{"num_hidden_layers": 15, "hidden_size": 576, "num_attention_heads": 9, "num_key_value_heads": 9, "head_dim": 64, "intermediate_size": 1536, "vocab_size": 30198, "hidden_act": "swiglu", "norm": "rmsnorm", "norm_place": "pre", "norm_eps": 1e-05, "positions": "rope", "rope_theta": 10000.0, "rope_fraction": 1.0, "qk_norm": false, "attn_scale": 0.125, "bias": "none", "tie_word_embeddings": false, "parallel_block": false, "init": "uniform", "init_std_qkv": 0.026, "init_std_o": 0.0, "init_std_up": 0.026, "init_std_down": 0.0, "optimizer": "adamw", "learning_rate": 0.000577, "beta1": 0.9, "beta2": 0.99, "weight_decay": 0.49, "lr_head": 0.00415, "max_grad_norm": 0.5, "warmup_steps": 349, "schedule": "wsd", "decay_fraction": 0.82, "decay_shape": "pow", "final_lr_fraction": 0.0, "batch_tokens": [65536, 131072, 196608], "max_seq_len": 512, "doc_mask": true, "z_loss": 0.0001, "train_tokens": 617000000, "max_steps": 5286, "dataset": "wikipedia_en"}
MLP neurons of a small language model. Each row is named by its layer, matrix (gate and up: input weights; down: output weights) and neuron, and shows model dimensions 384-479. Each number is 128 + 32 x the weight over its row's rms, rounded and kept within 0 to 255. A neuron's up and down rows have the sign that makes its largest values positive.
Before each neuron's rows is what it responds to, as a language model described it from the Wikipedia text at the highest values.

Description: Start of new section. Line breaks and first letters of capitalized names right after Wikipedia section headings like ==Career== in biographies, e.g. "Kindvall", "Pollack".
L12.gate547 [152 147 105 145 145  64 137  88 154 129 134 112 120 131 119 156 159 144 118 169 117 136 103 107  97 115 151 127 107 118 194 109 107 233 125 129 223 180 106 128 138 111 162 128 148 139 120 123 114 157 103 123  44 120 120 183 184 134 126 137 132 130 107 153 142 164 155 118 174  40 143 139 139 109 119 135 110  92 114 125 166 177 117  99 138 114 127 131 106  81 132 163 157 150  92 107]
L12.up547 [ 88 109 132 117 133 144 105 133 162  99 158 156 102 169  69 104  85 199 136  73 150  96  77 104 166 105 142 114 127 108 138 140 105  87  85 104  87 118 117 163 113 112 127 187 171 104  85 164  86 105  84 101 171 146 142 120 173 126 160 152 163 105 158 171 101 112 158 122 111 137  81 143  96 188 128 103 120 109 121 208 161  89 121 186  97 186 151  76 155 176  83 143  48 116 142  73]
L12.down547 [ 81  92 122 110 134 154 179 113 119 132  95 102 129 172 139 151 154 155 171 112 154 114 162 137 162 171 155 125  90 143 115  71 137 126 122 129 134 133 116  99 107  57 107 141 120 145 102 123 118 123 144 119 113 192 119 124 155 176  95 151 123 148 133 113 117 163 143 159 105  91 107 119  72 142 160 153  75 123 158 161 142 163 104 129 141  80 138 161  75 108 139 102 182 132 129 164]

Description: Round numbers, list connectors. Round numbers such as 100, 80, 30 and 200 in tables, scores and measurements, plus connectors in technical lists (and, ;, with).
L6.gate950 [ 85 141  87 115 138 105 129 103  87 161 110 132 129 111 186 109 121 168 170 184 108 129  98 175 103 126 147 112  97 107  71 121 129 158 127 106 158 125 142 127 176 150 179 172 126 115 117 139 132 153 168 112 111 138 142  60 165 100 149 100 119  99 124 121 185 103 124 125 207 155 166  97 121 104 163  68 134 111 139 105  89 146 153 147 138 130  89 108 133 199 153 144 134 133 142  79]
L6.up950 [152 120  47 120 136  96 104 133 136 149 117 143 135  47 148 110 130 160 170 152 124 173 128 144 150  83 135 146 153 110 141 120 115 157  77 153 126 130 118 174 137 114 149 118  67 119 167  84 143 186 139 144 120 134  94 133 139 170 116 158 144  94 120 116 146 143 214 141 110  81 169  90 117 138 138 102 137 136 142 132 133  97 223 151  89 197 112 153 135 128 150 115 128 114 175 175]
L6.down950 [133 113 132  99  80 157 105 126 214 148 164 125 118 124  67 129 113 163 152 173 163 124  90 110  87  93 139 160 183  91 164  98 111 134 225 153  88 136 160 101 139 138 118 134 150 106 134 129 114 139  95  78 184  79 141 165 157 144  66 137 165 175 158 106 169  93  96 136 106 135 142  75 138  99  83 107  75 192 170 153 166  98 169 146  72 183 113 137  99  96 115 158 133 102  77 155]

Description: Early paragraph and row tokens. Tokens near the start of a new paragraph, sentence or table row: opening quotes after a line break, nouns right after his/the/a (career, name, tenure), and pipe cells.
L6.gate964 [139 108 118 152 171 131  92 178  85 125  85 117 125 114  77 110 131  86 100 129  68  91 139  82 202  86 135 128  89 151 111  85  74  85 102 158 171 103 132 168 145 114 105 122  56 162 102  74 177 149 161 129 109  95 137 172 120 115 119 211 116  99 124 139 119  90 103  98  97 147 115 148  98 123 114 140 125  95 102  65  80  78 114 101 189  60 135 115 130  97  97 115 146 132 145 152]
L6.up964 [105  70 140 124 120 195 106 152 146 169 103  49 123 113  70 164 115 116 115 168  88 174  67 141 108 156 147 151 107 157 131  70 124  98  93 102  89 124 168  94 154  90 143 125 166 129 145 141 167 162 119 143 154 128 135  41 124 105 111 124 140  66 103 156 144  91 141  99  63 189 118 135  34 134 139 172 166 142 136 165 105 124 142 101 126 110 139 126 150 144 159 134 141 155 194 127]
L6.down964 [150  99 146 152 112 115 113 152 183 107 129  89 154 116 122 106 121 108  81 118 160  97 113 169 103 203 117  90 131 148 140 146 136 170 118 118  72  84 166  90 100 133 164  85 202 108 129  66  83 140 205  77 140 133 169 109 161 104 113 142  85 124 161 119  98 122 169 137 137  77 152 105 129 102 116 118 123  92 157 118 208 123 118  74 115 198 114 148 173  93 142 170 150 121 146 125]

Description: Clause and entry boundaries. Punctuation closing a factual unit in sports and biography text: goal-minute apostrophes in match reports, final table pipes, commas after dates.
L10.gate597 [130 128 127 168 170 134  82 128 139 115 117 143  84 132 105 107 172 114 170 110  97 165  95 110 121  41  67 132 177 130 124 106  83 132 158 141 214 187 100 135 153 111 128 133 110 162 113 128 121 138  80  91 119 119  97 110 184 176 107 118 135 130 116 132 176  96  87 173  83  85  97 121  77 145 196 152 145 128 153 101  68 158 121 192  93 109 122  92  78 136 120 172 120 168 125 194]
L10.up597 [ 76 140  84 122 134 152 161 171 150 101 151  64  74 122 153 116 186 139 104 141 152 139 148 115 131 177 114 152 102 137 181 122  83 106 110  92  58 139 190 134 123  73  95 148  90 131 167 136 133 202 116 102 179 111  94  93 178 136 135 138 141 159 103 136 128 117 136 128 184 126 171 134 127 151  75 147  90  79 135 157 151 109 118 159 122 132 119 129  61 141 113 166 116 102 184 114]
L10.down597 [138 126 112 106 112  88  84 140 110  79 193 164 113 126 128 131 168 171 154 146 176  89 121 110 154  90 127 183 101 134 136  95  96  69 179 159 152 114  91 151 150 153 122 171 138  85 101 170 124 157 116 135 134 121  98 163 109 122 122 129 131 108 172 162 194 122 126 221 137 111 112  98  48 121 129 131  93 122 107 164  75 120  91 137 126 124 174 118 148 146 130  90 133 134 146 129]

Description: Block-start structural tokens. Tokens that open a new block after tables or lists, like first table header cells (Pos, Party), === headings, and newlines before quotes.
L12.gate406 [109 123  90 118 170 161 132 172 135  67 133 180 151 109 158 133  93 118 144 122 151 109 147 116 103 117 109 128 133  93 174 129 119 111 127 128 136 114 118 119 103 137 109 161 156 114 186 118 180 239 132 211 131 109 188 119 159  88 175 175 100  63 171 143 159 184  98  95  92 107 104  90 121  85 146 165 157  83 103 245 133 153 173  85 121  90 114 110 149 153 154 148  76 134 180 122]
L12.up406 [150 123 138 125 107 167 156  98 143 165 163 172 177 189 155 164 155 116 120 115 123 158  92 103 139 169 123  83 135  78 126 105 179 109  85 150 107 120  87 170 169 132 158  89 181 185 147  91 153 164 186 136 140 115 104 173  97 153 135 119 108 125 113 139 108 165 101 108  98 144 120  74 157 110 122 137 158 126 126 134 118 121 125 122 141 130 127 120 175 103 158 127 172 175  87 181]
L12.down406 [194  86  98 133 124  67 146 139 137 133 160 175 178 113  89 121 144 130 147 153 126 144 146 116 101 121 109 142 142 111 102 127 142  71 162 162 113 187 126 111  91  98 127 164 113  99 112 139 159  99  89  85 128 176  98 132 115 133 125 122 106 140 142 119 168 124 116 194 113 164 128 110 130 131  82 141 137 118 174 114 209 172  97 175 158  79 131 163 119 134 133 140 117 184 152 171]

Description: Verb before physical description. Verbs like are, have, possesses right after a body-part subject in species descriptions (the sepals are, the eyes are), plus commas and and within descriptive attribute lists.
L12.gate1018 [172  83 123  86  91 125  84  75 113 133 149  41 127 132 140 127 130 122 160 149 118 127 164  81 126 129 124 129 131 198  90 154 175  85 115 177 131 114 107  68 133 151 144  82 114 134 154 201 146 167 179 123 121 131 139  89 196 134 126 104 136 125 151 111  48 127 122  79 173  67 145 167 144 141  92  83  96 106 194  96 123  66 133  56 154 136 152  94 141  81 102 181  80 118 170 165]
L12.up1018 [153 115 169 127 162 111  63 129 138 133 118 113  97  93 195 107 161 163 116 185 110 159 164 188 170 164 154 156 139 170  63 137 186 118 126 152 119 159 129  75 170 208 116 145  97 113 194 203 150 171 140  78 144 116 123 137 166 125 108 135 114 150 156 138 142 165 123  96 153  63 186  83 180 195  93  92  76  85 197 178 108  65 161 133 164 168 139 136 139  92 134 173 110 147 132 171]
L12.down1018 [141 133 119 145 154 101 190 202 131 119 106 161 122 188 113  36  89 132  92 168 172 168 125 132 116 126 145 183 142 113 118 136 164 130 187 119 118 111 148 119 200 143 104 133 126  76 104 186 144 152 106  91 149 117 181 154 130 128 145 136 133 110 138 164 203 105  92  84 130 118 151 113 105 137  89 127 118 109 121 109 121 156 178 113 125  96 189 135 137  98 148 179 132 142 151 165]

Description: Technical descriptive prose. Word pieces, shape or color words, and connectives like where and to, mid-sentence in technical descriptions of anatomy, shells, and structures; also table pipe separators.
L10.gate1028 [155 116 110 136  80 167 135 155  95 131  72   5 145 124 135 105 125  98 155 121 129  69 128 155 145 142 109 129  74 159 130  83 102 124  61 147 137 134 128 123  94 106  81 122  91 127 204 112 150 193  87 160 129 120 182 180 134 116 213 144 118 138 138 141  47 168 136 118 122 157 133 134 141 116 145 131 172 121  89 132 111 164 171 123 198  66 142  94 145 122 142 134 106 122 139  91]
L10.up1028 [ 93 137 147  85  93 128 103 138 116 125  79  97 106 123 151  92 102 112 139 128 109 155 188 156  88 124 164 101 146 183 153  85 137 116 126 173 129 134 164 185 113 136 138 127  88  88 114 122 133 154 131 131 104 132 131 153 121 103 154 158 136 137 116  85  72 132 111  88 185 141 214 165 181  65 184 130 146 121 114 118 135 133 136 159 155  97 131 159 131 145 126  99 167 154 131 124]
L10.down1028 [145 125 126 156  78 102 120 113 105 167 106 148 154 123 113 131 112 156 154 135  76 132 160 117  95 117 126 157 114 111  71 146 116 126 137 142 138  66 153 193 155 164 106 124 119 122  99 169  97 100 128  79  88 118 137  71 191 142  96 115 126 147 159 114 128 112 158 128 101 140 138 163 159 116  90 140 115 136 153 104 130 107 118 150 126 121 127 160  82 139 178  95 185 145 168 136]

Description: Word-initial fragment pieces. First subword piece of a word split into fragments, mostly capital letters after a line break, quote or parenthesis, as in N(obody), Ch(irikkumpol), Z(onaria).
L6.gate204 [111 184 110 128 119 147 149 163 120 141  90  76 105 129 179 128  96 157 141 133 116  86  58 135 139 128 123 110 124  74 174 155  77  84  95 164  65 142  85 160 140 130  72 169 104 133 141 170 157  96 118 149 116 160 147 152 146 169 138 170 174  77 105  94  93 132 160 102 107 169  62 163 118 119  97 159  92 168 120 119 169 159  64 140 114 149 161 171 160  87  69 134 121 163 160 134]
L6.up204 [158 109  94 128 121 111 123  96 171 162 134 108 147 154 138 179 190 119 186 172 139 136 142 132 140 131 127 112 111 137 137 202 140 119 119 105  95 121 117 125 161 102 195  74 153 120 126  83  99 141 119 121 162 117 118 124  96 169 109 127  73 134 147  29 104 108 136  98 165  88 108 129 200 139 172  77 142 114 156  90 142  92 149  99  87 115 127 118  95 135 118 120 151 163 150 135]
L6.down204 [132  86 165 126 110 129 129 160 125 155  96 122 108 125 161 127  88 162 190 137 128 112  65 149 181  76 111 142  90  98 190 101 149 107 128 173 120  96 115 174 149  87  80 154 141 167  93 112 141 162 120 127 104 121 130 110 125 124 154 148 182  95 105 155  77 107 101 120 101 121 148 122 104  85 107 121 116  71 123 129 255 153 121 132 132 112 108 130 197 164  85 155  79  92 163  99]